config.toml
n_layer = 12
d_model = 224
n_head = 3
n_kv_head = 3
head_dim = 64
d_mlp = 896
vocab_size = 951
activation = "relu"
norm = "layernorm"
norm_place = "pre"
norm_eps = 1e-06
positions = "learned"
qk_norm = false
attn_scale = 0.125
bias = "all"
tie_embeddings = true
parallel_block = false
extras = ["capped logits"]
init = "normal"
init_std_qkv = 0.0206
init_std_o = 0.0042
init_std_up = 0.0206
init_std_down = 0.0042
optimizer = "muon_variant"
lr = 0.00186
lr_mult_o = 1.42
beta1 = 0.93
lr_head = 0.00754
grad_clip = 1.0
warmup_steps = 200
schedule = "wsd"
decay_fraction = 0.669
decay_shape = "linear"
final_lr_fraction = 0.05
batch_tokens = 16384
seq_len = 1024
doc_mask = false
train_tokens = 179300000
steps = 10944
dataset = "wikipedia_en"
MLP neurons of a small language model. Each row is named by its layer, matrix (up: input weights; down: output weights) and neuron, and shows model dimensions 96-191. Each number is 128 + 32 x the weight over its row's rms, rounded and kept within 0 to 255. Numbers have three digits each.
After each neuron's rows, "fires after" lists the tokens most often just before its 100 highest values on Wikipedia text that the model never trained on.

L7.up600:148127198110094141128145186099151069137129093201126062151083162192128161160142127076061127051152182116123115188099106108180136113074105143165124168178129152118161086141150129155112152107120107100128113098134074111157146156149153122131107124139149091080124165208133169119152115141165089176
L7.down600:154101130073110136110063109110125161095129181104114151138158145093145154134152138166147065194089127144089084130200095095116110158103134122067087112143123173107133097138167196134173134147145103134141058152172095113130139114116165156121158186100154115127103140146171091121117169200127142035
fires after: "t", "ic", "or", "ent", "is"

L5.up765:158172081163137133095105124189165146117080124144137161106100154135168132090109095120138102088108167222145073131140188167151166178147040160146120096218095136096117094135082085112153126105119147138168144190147216159090157115120043117104106153104080142091118094177132064136145120156196049125
L5.down765:134126130113139062132177121111133163117057151060065129088124089094160149118097128132142133087157068109155133158122124070084143140103172137155141140121117160109133120115146195111075152153098131121141123122176030146135127097115094197119132132148153114141077164164078116166135168145137136139
fires after: " C", " St", " N", " E", " W", "N"

L4.up479:135194169127126134129100116075142153129177156161152124125138081153113144089126147102113096098148094157161121161142114117079112168170143122117138085138157134104072109100162137135109150087171082144144123138080146104158117098113167132150134160143075181139109130173114126115146149113111135126
L4.down479:092072154118066180179169145063154127164082112106136150113153152151158133120143131161156176163192108138185148142079124164125119112098120141108108123120148184153141136104082058091146096116151137160160043103056101160172182104142083092160138125150154148116145127146129105156151109126166143111
fires after: " s", "a", "u", "ed", "ro", "v"

L7.up792:141140048143078151168173146123167121177122187107140124119223178149080101117126148136109170111165108147168163188125196107087163112092174095113157125107136076040089125129105192129072143165140113071111146145102027075132145139123063092087165112159140153129140125103098113106112109131172133075
L7.down792:124162101155057112128125104178093143138154111130106150153119097168141160149190079145177152157097143151168103115108132072116064218108164096112105110129171146158091133132173068106194169112196095128103178088160136126154132080170084164119119136119143084162138110131109144115161053163156101129
fires after: "it", " U", " K", "l", "U"

L5.up458:114119171103140071133086165118176085097126120154089136090144133131184175144118141072145152098101106152128090146096182153202194128164127150141127152090168114110123078156127081153137183130175097158110141135153121100148103159121156139139153091117128089111114124141174151171132095128121151158
L5.down458:122135114168146092092178125058152144079176112105118096073135014167125050133118114165135152054077119099117161128119108146108131133036172183105116159107125185110151112124118131156098141140120128127149136098075124144110078185092047149165120144135076110152114157102102122103144124085143121117
fires after: "ow", "ro", "ar", "o", "b", "id"

L2.up839:113134130108141104125183173094113087134121108110106159141122189086164107107119112162180099104119169110126150100139119124104109151118172238147073144152137104170141107128173116093113146158146080166143091093121127141182136112167096130102113059187173136098166115149166194168137125096103112108
L2.down839:116176193144118118104157141105117154105101120126125130125155113116135090167107150125120095172127127101107110124122071147103156133091085138140162067118091179106134111184128119189102128197165130140148107090114146173174170090138067158137097090096104127185127150077102200129127120096169105190
fires after: "-", "/", "th", "e", " of"

L4.up256:176115144118150140098107156192099180076171061188210211104089139109159106120089103147140171139145082146189161151125096143084153149102153161142164135083156119154137152063096147136156074134117095146122053142113146154134109135104114137095157154117134069135094124158130184128148126144124094121
L4.down256:042146203131094095121152029067129111122136079213151066137155163133116127102094140039097122122066160127068157170175105112126134121161129117153140128188144178112098105110099125155159134123139134128123148137096167172088127105056171124129086107160155142122107143130154086139174161168104145103
fires after: " c", "==", "C", " C", "\n"

L4.up370:130130135135099141117052106168136105153179106165172130135109114103142155136095107056192139091167083118145124101148227091136190158185176129077125105126138140164178157120071156110105139111199071144129108094120083106132161068113092129102107105120135103143109110156116129140108129130176101131
L4.down370:163161124102144154094149095080135141118090137130160122127128103100122041143099061064112140127182124163121109098121161085099122057090148107193158126119108135115160173120171202157089180170161178151079101185117076177114101095120132159084175151078167106118060084133119115150174120100082152121
fires after: "or", " W", " w", "om", " R", " H"

L4.up235:156105053120070129097251090151128146097095095098130166160090145077116159113150147131209124112083111092178120076054177051123091068134116107149128125182115097193131101150089136120121156137177125109129158153134143129130091159117096147102156148151157123108139124104077132147145095107081072179
L4.down235:129131107142113114095180067118122174112162077094202119088132168087125145110107171142137114169069198130084121139127101110119125111156134154136150146091122146136132141123100128127116167105107156098151181156117092114108082099120153111165163162119121142100120118132046116081161144155078139148
fires after: "o", " ", "-", " E", "1"

L5.up51:085159146054103137123115095121081165125133097134142155118140128156074169113134154091150126108117143152121130102133157109119114135097157209185104186133195152140155085093124127119192069133086099121088091158099089130125146123145085091121107106132048109139107118079109166172118138121178129155
L5.down51:122164196111112045148193134127160091106140133176169113117176176139105114101110095120063130159147112134102113140168125097143108160112136077117154112085172119077101123120202164132112078134105128170129129127164118124095124176101119104061170053199156097113040147171130150143100121121163160121
fires after: " c", "C", " the", "d", " of", "s"

L7.up146:092087093085181086130116119186131184078130123148172112170130146094171152174077163072143100109162117081134121118163128141103182177112135108037052095147114103169124122111090138140118101131164174144090164109143089123125151108145096108116089134149148137208113131180124163101144168151130089089
L7.down146:159195168137134120184073132094196103103105097097132154098144090125113126091096084132147107106110122128125145150156178118110145124117091107146070136157114148199166125166145141138149174094155106174104132189177038070125145070159143143116149145168155086203100127130177138083143142138083181129
fires after: "or", "iv", " W", "e", "w", "ic"

L7.up577:147108140089150114136173206190150178132154155070152076126091173142134080141100139132145069144140150162127186113088144129110150157115092133089106153173119122135169106106162139063072117147163166120074135147143155149144146124093092118156200090194095164166180126116159161178144057162160126161
L7.down577:151100183111128116179176183120120149066147097156127116095147108136117149075148081068166200096073079156113095202158140124122152138122207157139126169169120160132100130175091119124165155114184091162110166106086065092155147156131177077123159133083120152111136125138100130121138100164116113222
fires after: " re", "ar", " R", "r", "e", " M"

L4.up376:160140085111086139116079137090078154152153182144083100133129115108058057135114124169141087128089126116145080127131133140133133056145081202155165143137172096134122157079080130090087117130167148173128158133192170115138141126096148139161127113151135127142088122148150148134131057118082126134
L4.down376:129110173133161110116153162169156080110200144125156121150111153124149137081165176177157160102077084124140151130139099152124126142171201123077144156135124158111210107137143122145178091086100131153110113146191157108116089146115142139154109078117066131130165145063129073147109169105114120110
fires after: "e", " J", " P", "p", "o", " E"

L5.up865:127112128112105072114100112142112113105160137133110145140151122140142147111146124054111118115160121126163143071070180075082107143139112153124118047126148118144164214177092085192101175124188078118100151112134225079128107110081148126144101175105117153061120121159137053172100113119143109083
L5.down865:161141086113136210108091100125133131129082089112161104153110123133131146120100120151094134075114122121084147145131082091155130091093167100131092168129163133116145099114127112134083098132216168109184171117132136123181122082086139128154140128177129124197107145126119165208130151157108145159
fires after: "u", "ou", "o", "b", " b"

L7.up121:149160062124121070192081143159157149110172123174142111154132124085118120135128152070117121066181120140133134166129152142147127083143121133084168081124199138095167130148133092174080087139084112169145149125123156101108122140126154157162117118040110135147159142139104092092130059139130152114
L7.down121:069111118170121185117132163100087101127115107135149111152110125163048124147068107076123155092108166162146113160083144073159104101122143120140152192081081123134151145147171185146078102107152183157088116122121111119176136123080177160042102156145173088130103089149091174177157133099144190116
fires after: " J", "j", "b", "o", "a", "f"

L2.up668:087134114136126152115112139174097148141127112150095120096085125144150139154221174098144088169132193105143112112183077180074158095135096147118150159158160157142126133114125096182091116119073147104112136109085095136216128127134112158094113151133202115078137094121148081099078113105126087136
L2.down668:122165159088148154117155170173086135170155121156085135102094136117096127082122073157085111121118076124184129118147148072159156146090088140111105103067107186100067159145091150101129092024151102118185132129088128141112154161147160161170161092107086162102119129124108120079094176130136114103
fires after: "p", "ec", "c", "ic", " P"

L3.up409:195141120132082068120141115090140099099094106199053122119156100100166171131089139095098116144117138178091178150130106088153127141107121111160100159130101138132094127161133205128142126153124089171120128118125167159134109137137087105148141173099082105148152103056163119107188116093092120203
L3.down409:153114118106102056159163083077105089148094155113163157070164179153151161184122033063108133160169159132100109117154180105163117151150122111103189110167128132083115160170095116128111146191103125192151114155134157147075080154103097152143106090111177111120130095149098112100137148122080128129
fires after: " ", " A", "−"

L5.up628:061096130125089153143167152112138122177096124152081126177094081095139153157176176150116144062143100117122122114160168128077138113158127178109163147110146170163175136163118134116136142083052051207139164200149115184139178091100131122115083124120128090096103107156127145154137120114224093096
L5.down628:126066050118146128096211118081155134130161144084174080184109145127186084122145121144115083153148118099139121095144161195095119112108145092217099115153109148075151090118082106127130166125165170152117119117163122166000061075094132159097118110138098077101109162125123140148115146138144151144
fires after: " ", " H", " D", " g", " C", "m"

L4.up819:111118098134148145131086135163080154141146109126131109154162063100113200092078127169128162083092167210070157120065117113124103146113135175128179164104089112138115077130083141145072101093151122198136123117178175131123118155161131122148175142151120080133151151102118087125088063134174118121
L4.down819:145173123114084103130137166170084060044103184122137145053211132148066062175164093112149095098132081166147118136149113087214109159121131122074136180130119134134128141199101092152108146121106128139175143194119080149131112103073119208125110063202146224127144125141131114093187183073123169087
fires after: "a", "he", " he", " A", "or", "ad"

L4.up136:100150072168151096109185106091141055129076128120114159151102116057106133100139122136168166081164172092168108129042108139126168129109077118087135119140123092151154129113162139134203159137108090082079141145173117110095137129151086100106128141127192172108144140195126118146105147134140102119
L4.down136:124094118154164118103127179157138088148137101157120125080127183124102124056174139130123109119156155130103166104168214080093163153162097089110124078111153113129152106115072160125109167125111140092125116079077068142156095187158112134109108125145204201163083090129103148138142148148112129079
fires after: "p", "m", " com", " M", " U", "r"

L7.up807:142117118115127136173083139143095107141175138127074183125091129097156152082138215121144126063130106133121170108114141100156121171163161171123060168106176195140070137176097125125113162163121184092120151133140141087091086165105170139156133142167093112182095156076158167082119203126173138158
L7.down807:125137112107125134133156127129073088119115175158107131162137157108113170103076111155097199155148134080138096088231136172135094106110148105095174118151077122087153153193157115085129133099084095119130140147151135146160125160137085117109160133121141123118118085172083070070051106160123092117
fires after: "e", "o", "on", "ou", "le", "Y"

L3.up411:082136149108110146123084189115169130167126113148154114092124113198095110134149112142057165102094153151029135121114137168118102110067153096153194170128115121115132094182175139155125168102093162167130113092149104090109083131225157097124131118105097077144161089143150158133088103098068160125
L3.down411:128077138109094118099101087081176118116180098181157132160133103098123087181082156103139089197164125147127179139174189069148157093137139120120148146132129137139099085135130144089174158120061082085069106168155133136101092129157111127052080177167185089098081186133093151120159087105150086096
fires after: "is", "b", "at", "t", "il"

L2.up864:140182092101058147106146171119195094141067119079069161140087101118057127083109121101136082152152101141117173136160093119177083128158142174110169102174156091156108074154135117110089156135113155165121175163110171098138133121113140093100152189108139141108149138126099111137083126090175073140
L2.down864:106168164134195121083179066158162116173146134105112086157099070162147141108129140181117105122100173154119160126130073107161119125076183081173098155145118138131119096113133127137131117167173107197132119150150142131090156128137082119131086133053138181104145130079130136132199106098194116143
fires after: " ", "2", "3", "0", " ("

L4.up669:081202103141114124097141115138155102172129109126119138094147145119130109092143147145152184207132137169177135135100091179178146144116101104150142142193132125126105134121184177144134118068096136140107148142105086168142172132147084167123141086127133126106151143081110051117159055115110145190
L4.down669:093094106176081131142106136097121156124152094084089170079148142103105153103146185083093061123119110064174151111153082100103174108101129106134101160074174144114077147171106067114174100014114123112106093133165159114146123125166087104080083154134172156117123157142109119142153147116151122114
fires after: "p", " re", "f", "l", "c", " pro"

L5.up554:092103140137102149071154112148126092103132159132154086089132128151076132091131158160174143121141135124149123153151120130079139067158125124105184124085094118115176122101187144229124106097134112062108170172144183112111081211088125128134114127108180160169087147125158115138174125138087091129
L5.down554:143146133069144087105119104112146136159125099138111179142162152117147105145109125034127090174148118151141083118106133103155167084173130098124158134164110129131117128102090112090037186081097189142138092135086078141165153091154248105177135133139164150142135089159148151127159147167117114140
fires after: "m", "u", "p", "ig", "en", "ou"

L3.up246:075118133125141148193208150050162134134069080185136111122092120177105180144120118157112117065131143116113103090150103207144094136118095146089108141133138091136127134204092124153076093162109160088141144172100126135128127076156068095122113188049152123139140089126163143117112129101098125129
L3.down246:175122140143151079143134120115152034114195143129130113145130170106183176105098157127096123153157113162132162161185146137123140172184125135126132122129103171110130123114117109072096150047128127073150150064117182093155129127123087118122076131169093145105122144183145091098116164156163130076
fires after: " N", " M", " W", "ar", " K"

L4.up126:103088110089135168121171133098096143156104149123176155155077111120121152128161090089185082082154134143171116160108118054115117111143103163124121138168150085182130066160159098112166134117116107117137090146148139141174127139120114145097116088139134134174166080110150124181123140079090053052
L4.down126:111194152048201142122134173139126174130148139200181144130134153095122087130123133137099138081106128085156085162172094146123101105085117135147117123143087111125119141222196092180163103190122143139110140059163070109147145147120099130137081057128115125135116083093144125141141125116080114113
fires after: ".", " the", "y", "e", " of", "a"

L7.up258:177138180119157154113154063143164118117095097158099191069103195110156024145070149127107089111107155083120092085110126092147166174112191141188113108124120135118177134144116120126137149138154099149215147125160126068053140135121058086112084144125062161144160124140100120139167166096169089144
L7.down258:103099120082124147089126121115115122161087166071100125138205142116127099162114150092131177178124131106093140123127134151047147104131120120117164049126100135142060160158153073128139112119117091146146124106162142128119149089145106143157121146113094128119061124214115185122158097143147168107
fires after: "w", " n", " in", "ou", "n"

L7.up448:160124141052117121134149157180077154102146118190152104122117128079153129123121100157141108143186129126087103113107150099102164118200097127100181220138139193158177162098130107085113106105128145110122136170060127089103177120150050096160133178147130153171118164137158150077097090179118080146
L7.down448:127088071152103121098179136124169096125154123144165115132102130155087084101164106063154103156144109097147104149122145126113080185118168175171106086163152158089134042143171170160159094100120170160137095092078063125101074135155175192147160058145183111125117134142117142110118116131117117147
fires after: " w", " re", "e", " p", "es"

L4.up377:134096160135156117143160130082113105134121145166108148143147093141143116157121091114122222105083108113127090148135132100119122170144063130079148139091104109136096117124117141145102147122133059128074179157117150092107125102131155057153107098095111127200108191124068104106116135126141135112
L4.down377:111110077100069112132144071219090136168099165117155075123170134147177102176134144140141200100114128084146167072189110132082156166140116089110160101130134138074114146128117124082124110123145166066111113066160099068107125076094133165182135120178138116201152194130118164141113107147051086136
fires after: "u", "g", "or", "o", "ig"

L3.up412:167175109110174106058171128143161149134155130145073164163139118111125106087100128069095144103142117146109150128141120075060098088172193135124155083159102175142072213100200168114162123117081104112082127154119150162099050126184140105131130104130142105093094116171133127117155174151095147194
L3.down412:132086134192077188171103119125141122129095149078096194090099134109121146117148112097115119129112070103145150078147065115073133157117090089109130155112079186110181170090107124104098101157128137135138145145134109141107102109151111141161116130095125161128194169166122123131199149139120118157
fires after: "i", " s", " S", "ul", "S", "a"

L3.up408:160141096143083132184110156076134120125048138120066094129160132156145131110134113132173109107108076132141126131154122146118157079118131213132153171148136102140110130098075147111187212099138089150092150120169149120178120131168066181139104204101093108096094112184185111104152115127132175112
L3.down408:057128153166158123116151110143118144170184115121171169124084083166109125129122129151175128142161144153115109135077168159133181127091072090156151145126065147138110080137124113142145070180135125146137083113127118152082074125117122112131173096170130168147159150092099155181142134065106103096
fires after: " N", " L", " St", " S", "an", " I"

L2.up771:076111093150124133153181119143143128129125147120111112137079146145105103141161114125145137098072127132166097116153141125182175159131154106082181181198174096209143056114101141099064135171135061121111068147135139156183112167137106123085166145160152061170196137144087105184118069167125073132
L2.down771:143143137178159129162151092139144129088138146122172142119145147134154086116155119140107166140031091159098070093156136146149137172094146130030227116092149112179139127112064156109107104180146068142098093179155117129134128156127137103129147138093115121217119125091093117124119124133142159134
fires after: " U", ".", " I", " E", "-", " in"

L5.up574:123118077100139129203210123152174137170112151196102125098133122083127120109150143108158139087161158105145138108142098176133066097120102098186154182131106145102128128147063094123120085109120164102105092117076096136074183141105110127121131154113093198048133190115171178151082128101217143114
L5.down574:113128093124163151111129177137119179147077182191141072130146120115167087195087107146112182172154135104113173117137145113171156165126159147100119121098120169177153081143139154102161132119074133112109086116142086101072130147114152152080151139147112167110096120170092204176135149165105075066
fires after: "t", " p", "art", "it", " was"

L4.up48:141174128115124134128180201150148116205038145133102095142100132136130123111142099028180123136101104106171181108166123124144133144084111167148167086107184130155144111151125149108128172120127123143144138131125144135119153137138113120091100134105095084123124135089085131098121050126166063122
L4.down48:134164117133089074138178144126217124129130140122135103121163090139117126132121136149202141147155114150192136093127166177074091133113104102133132128095121121191174082142069148122103115084124097144132054131086122178109130080156082145151116176110138109139150127134094119102151155114147156152
fires after: " ", "b"

L4.up603:077114091107097170139118105128100129151135164154074105151125116091148127119124123116134101098102139170092105076138115115107150133158120158138102201116132150122167165168118080102155150072156177093102157191101156085142120076082120167142061162134184103128164072120090143088188130202090152153
L4.down603:107136141096059103118160095110127192126141081131139117124047122125138116074147106045153135102106121097128139113145190134161109087149098109151064122084156063106140094127115161151072170197091182140141147135175119134102120141133118120174148107105135098085153169141138115098178107110129137131
fires after: "e", "o", " to", "ver", " re"

L7.up531:182064094207177118074126103135120112105131135160060158135088070167121102161075109119102172113100110137116141085124132106082148179143195139090163112090152135088134110103129071105108184120150113163115135165095140152154102137117120082129132083102217179154138136145116126164156118150128180139
L7.down531:083132151116158123161121140070111129158142179183152116117078084079159144168137143138161136129128170074085112139106188112100132102129136109100120099113089183180141187109095120152149208125115126151128134144129106089159125101110144145106091068180105105165153123152133151158133137088091130143
fires after: "or", " w", "us", "on"

L2.up682:208127127072122129170097131123122072147178101087129147136138178113172156139179050134177086058145116170145098122168099098145176124131141138118100127150165139085154164120097093138128135104116078151102108123100136132153155148113155143158103085097112148099084061186154141106150108128156070124
L2.down682:125209152115111113141078181138200134178180129135168170133129105096128163097141102137114189133134116127108134143163119081135171222178146119115163180059095156129164156139103135104182152133070101131134126107122052136140108149134151159124158080156146093101140115140141093121059132138082133166
fires after: "ed", "e"

L3.up370:073145112115111145114148115151119180124092110088120131084101157147127177150094093095162111116183168115129125149090133189151145129100073157064180117147125155121146061162110101170029187110147150104143096190149136108109129113115110147061096179070086147113129047129101097108135159126100106102
L3.down370:089161111101164105140151137172155101047129099146154109157109151119095183122113142130177147102094133093090133150146179113083095138104144095151153157159103161110104098134129168122162056099118094065130135141166100036110106118104163188133144151193120163109115179172093137147133147082126203184
fires after: " N", "am", "e", " W", "ew", " Ch"

L2.up263:172136151116119139139098119091125120141074089130130178139086146070158179117179132123149121133165127072189115146131138061144149122104132098141123118080134189116119189104127085184099149136132134139058140059127158115103139084081145122116164137163097125106159098138154141140134148111083156123
L2.down263:102155112121106144135089150167162116091160124104195150087101154182154137128124179174101134167144111165093099089059111079080163108119118109118168117105070172137166148164118137024115115137075117125133169101064106076169134149125115098112103085147128085193151082108146105096072181113121145177
fires after: "ed", "n", "e", "7"

L5.up583:133091085183133130171094105168144151075146128133078057134159124099129167124078113150213114121198141064160129142104143140128119111147077083145134177089164169089090132124090105106150099090175120141060114122117123097099151179060085101177216128165101103091130142096164132128067155127178118150
L5.down583:106122196126171191131095085176103079140117096086200086146122084113117089120128119169098119178070163153083114185112129090089166139150128131102089155147126199155063146108165141130150132139140081115104134154095122191115126163088143096099169164115091121053129158124088150096212130057126127075
fires after: "e", " R", "t", " was", "j"

L4.up740:114103085156238094111135152119090160098107137131113073137179152165114187152149098185107109102105122069177115083144094178132171149126140146106123146169105086092150119132130110189119083129136144136103181116133107055126107166154134115160130130136119057197122118115073075136079136141132120123
L4.down740:147104182164125078155125070089166129138093142091157067108086093164150179109164133067173119143124177185162140129198162100138121126133084112059129096134173156154108100166118125138093137111125130163138134123104090164171130072107074151124123126122141090150144141147136139120164159122100125182
fires after: "m", "1", "p", "M", "g"

L7.up493:116089160188059147097136093113138115111137137214137110156112070140138167121147112183135158113165120151110129123089137103078151162136148151144120152171112102101034110145091121138113170141125112147114148104141099097088132127114148082143129092092183122151130090135085183077141096154137134123
L7.down493:121036076129101139130104167101159074110172163139096184084174173131110134117148208077113165150142144087134119153176170172145154152142171072107143144073057139110165140150150125138129147161112155138122140109118107137130097112187065120144088123119089190100065157146110114117127120130096155086
fires after: "o", "re", "a", "e", "w", "ou"

L3.up123:083119126090096137148184119162138137077059119221064125147129100121116173144138119093126137139146122088171140134113168096083130135140143146139182146157192113205117135141121142105125130146187047168146088173124108169123091085100167080081172139145153113096112109101141116140118107140124093103
L3.down123:116163149132091106131148054126182128127049113165121112110124155116137138162089177107156102113151146193163125124127184115092095161063084122141175173102125134094127187165125108106176159123136039203129139155118128120112089064124153118105152166101152068049110095093131144101160099142144102123
fires after: "b", "m", " c", "h", " G", " H"

L4.up62:120126091103120128143147153150114156107130101136097128155129160094134086119112153105152128166083185129175115095168175155105084141104157159126126171194125158131180103170100173107160131073136175103156125108147102101171151148168105080105191186181192085084159126124155120165084073105157118159
L4.down62:116117115157156133083127150153098115125118110162186079183140119099139134119167137087123087138152127159147129190166058119163097085119127088100157159092142127120148112054111148153179170157132102136150103111099098174160173144156103148074173133153066115144163114147105159121136166073152151127
fires after: "l", "p", "t", " p", "h", "an"

L7.up359:131147050103121130133099137076151116073076143081056110101139129130095123097094173137163146076192140089188086152140104160128088056109064144098180103128115155153120121109110132065070131158162129122079156146126165168170102138184133088151064115155131085083125073142178076124140167149210160135
L7.down359:132111106127143074058112088150143154137150149070138163113080151071141140103150133105086101154168147162101147119152148153151100215113134103184140179139087146090156093139150140143101169103101149100135091107133119102132136108068085134162156074198131180178123148108063093088140173100106148125
fires after: " S", " St", " s", " K", "h", "t"

L5.up454:132061134128154105148138166137162077172152070158174141127169181097091127165104131103066071163178127110060101152156190144090096157132131076115132070162101125146133128181178144133124090125115200081123081057196108178140105138126150112120124181094140089149126107069077090175152092103158104100
L5.down454:123073137128125153093100123137131119158140122175151146114084119135138147138174093126177143092156149142145148088108077112128125160122161100101092140092148118161105142115143132134143147157122094133132189147053186209145177099144031190131123134091154090103111128153084142145116109067100091092
fires after: "l", "s", "ec"

L5.up113:104110108136172141114130193245072132152126182127159066063117156056160092118140114085152120136124090152176126084234171125099130169152124134148118145072130124207145111141074125119091130123131147155170126095128107145173175077170097169148138110141089159139141107123091171135136122162145113143
L5.down113:157135137165115131080108106059129121118150134151055136097159078119175104124087149111115121115057141149091107186186137116185111074179100146133100141202113114149117124134140147109088151120081138133122080107169158116128111117177197078172164100151138089172144133132136096092113160142165136061
fires after: " t", "r", "e", "or", "d", "it"

L5.up761:109125144133149199116086117148044132139153157162193147199092195108146091127161172141150130103140069096144036147112126086079119093107074138141172173137144187080144152119144135098157138138098115074154149149150108133084121159169091108152156195137150140078127098164107153130135110112116082107
L5.down761:107094094150172095078121099137139132126102071132099136146153114132159138182114146088087151177144117131152134117110067068156140146169123115148123138166081165163120147110086095097077155066107119145132074139124170113166127141094129072127104151159160159120179180189146086123136084085115088147
fires after: " c", "en", " p", "ec", " ", "p"

L5.up370:165119117110145196189122118089124103132087113147123149155188148207059202111062142097132146123090087174143133144083146136122150097131143122076131190103147160164100166153150128123078165092129122078066097128153153183159115146139101105110127149139129171109153105127225098089141163130140150178
L5.down370:178113176113152125147182062132106142121117095100171126030149182140144123115097135165107115114155114145102148118151124098105116156126144145128149133131090162106110127139080185124096164173113147181122103125121167150125081179114104180128120089129119161139106149204122153161221146122150149155
fires after: " a", " A", " s", " the"

L4.up589:170127106146092140077163084122161101156031117056130154147115109138110151098130144159172182156104150142112095114152104089122132130111093151138107112123165176119139172109120173129103173152159154150091080166129088153134138114054118156081075147153093120160119137138124086133102133136141067104
L4.down589:147173112180103087115136099136182110133113115131127083135136163131094085165148134115166163192140113162177150143245148162101187096105122077109134109047146137125073100124089125090163109104136138074136138093128118088141123130079101145193173084156148054171097135103088120113134145171158112160
fires after: " M", " w", " c", " C", " ", " m"

L5.up507:146163126136181151169182104108115097152162140173150192115135165166189101122092117081168141181122167150112087110112158122121148069065161131076105149098135112114129092158131104193157076139130186174163135166108151117077163116130137162116114131092148106124202166148130089097152186152103145097
L5.down507:077172083125154056092147132150163190123099094120080103145085103093158129126082137138147146112111105136092163163109115156100162153174140142137186142142159146143154145181180056115177092171196059133077133148155061121119120123122130120136107163114098139143067117111121135143147118121114152128
fires after: " o", "n", "ou", "e", "c", "h"

L5.up71:159123073126190116152119106132142174097077151124172085072139166146074115125135151126152156104157149122175136103102092192151151129105114170171109096139092152167166088090055169143154110123160123127165132128093125093114194159116076088130109099191128098147147114114123082121226105107115157158
L5.down71:074160173213150130145133106198141112135095085140157135101126148144117141119157124071101162143127118087107053152120145101134101151149128096091094165182130151191131081139096142150153134065142172126111103080118077147110106132131102132108099134108203230108138165087102152098157135136122113122
fires after: "p", "k", "d", "f", "m"

L7.up109:197091144126069142151077172139132178130147137168114110120122137182076158171117171101118143113180157160084117144136089074175163178112085113137124161141090132140156145081127124114094073121154162140148150167103085130221143145122178107133077169090129146100172065105138066147140081111123098178
L7.down109:114141129153154128122171092117084187126088131152134171165117165077087098064138090176155127154159044106126164101147130134083139142153077077153111128135180154119127141071146079149147169093146098129152184176126043163105117111120105074172187123121104126145084149187097161114117179086088104144
fires after: "v", " v", "p", "ic", "ud"

L5.up745:062156106103108076201165177160156140134048112177186110138119111150201130161147115110148149152171084071197117091086160158144181100168111128095114133137180105078110132113104097071171122168145147121174119142113099110118146126110096122152105180135096144139107144089171113106124145127099141148
L5.down745:076167105173128081075130154116134083160111093149169103111097115152120134176168086111171129089144107123172111120126114122154067127126091133081118187167086138151194065149133185132063173140062110191081123127117092096155094116138130133149104135077078143151136116149070164124116100150139092148
fires after: " W", "o", " w", "e", " O"

L5.up105:166120187096125125133095112079095107098152109140142139099159107109103145137097117128150135137099144137126102116055148091094166141143135146137090210129149082094158122174108156106084136155189100117137148129146177116121152186153136132159136106130124095122077150104148077147171075143114179184
L5.down105:057087104106122099108174095135172088092116173191123118145121103132123134132107133101139168141155153068124161076182114139114146109114127104069168139070150157110123169190165103142134138114116093115168122036116131126148115135105189112155090098150130164126131174105087115168091179122132098073
fires after: "o", "b", "e", "u", "ill", "v"

L7.up661:090083142132153125062204149222091123138102100113134142112131188153134147155094152125126096155125112140105090149136169204107127095135165089140187082099130060150073089161106136119120122124169189078105169098138080156105104175095135153057090145135101195064123103125137154153145134109174100146
L7.down661:108132088157144116157081147088151093099147158115186075163125118137107163138102083089163170111094082146156171113096145140133139162114149121088092151133122114082150160147172123128085124128115137132161187172090141140099155107140153123146124135127067126160139124105128160147099147057124168123
fires after: "le", "an", "or", "ot", "ec"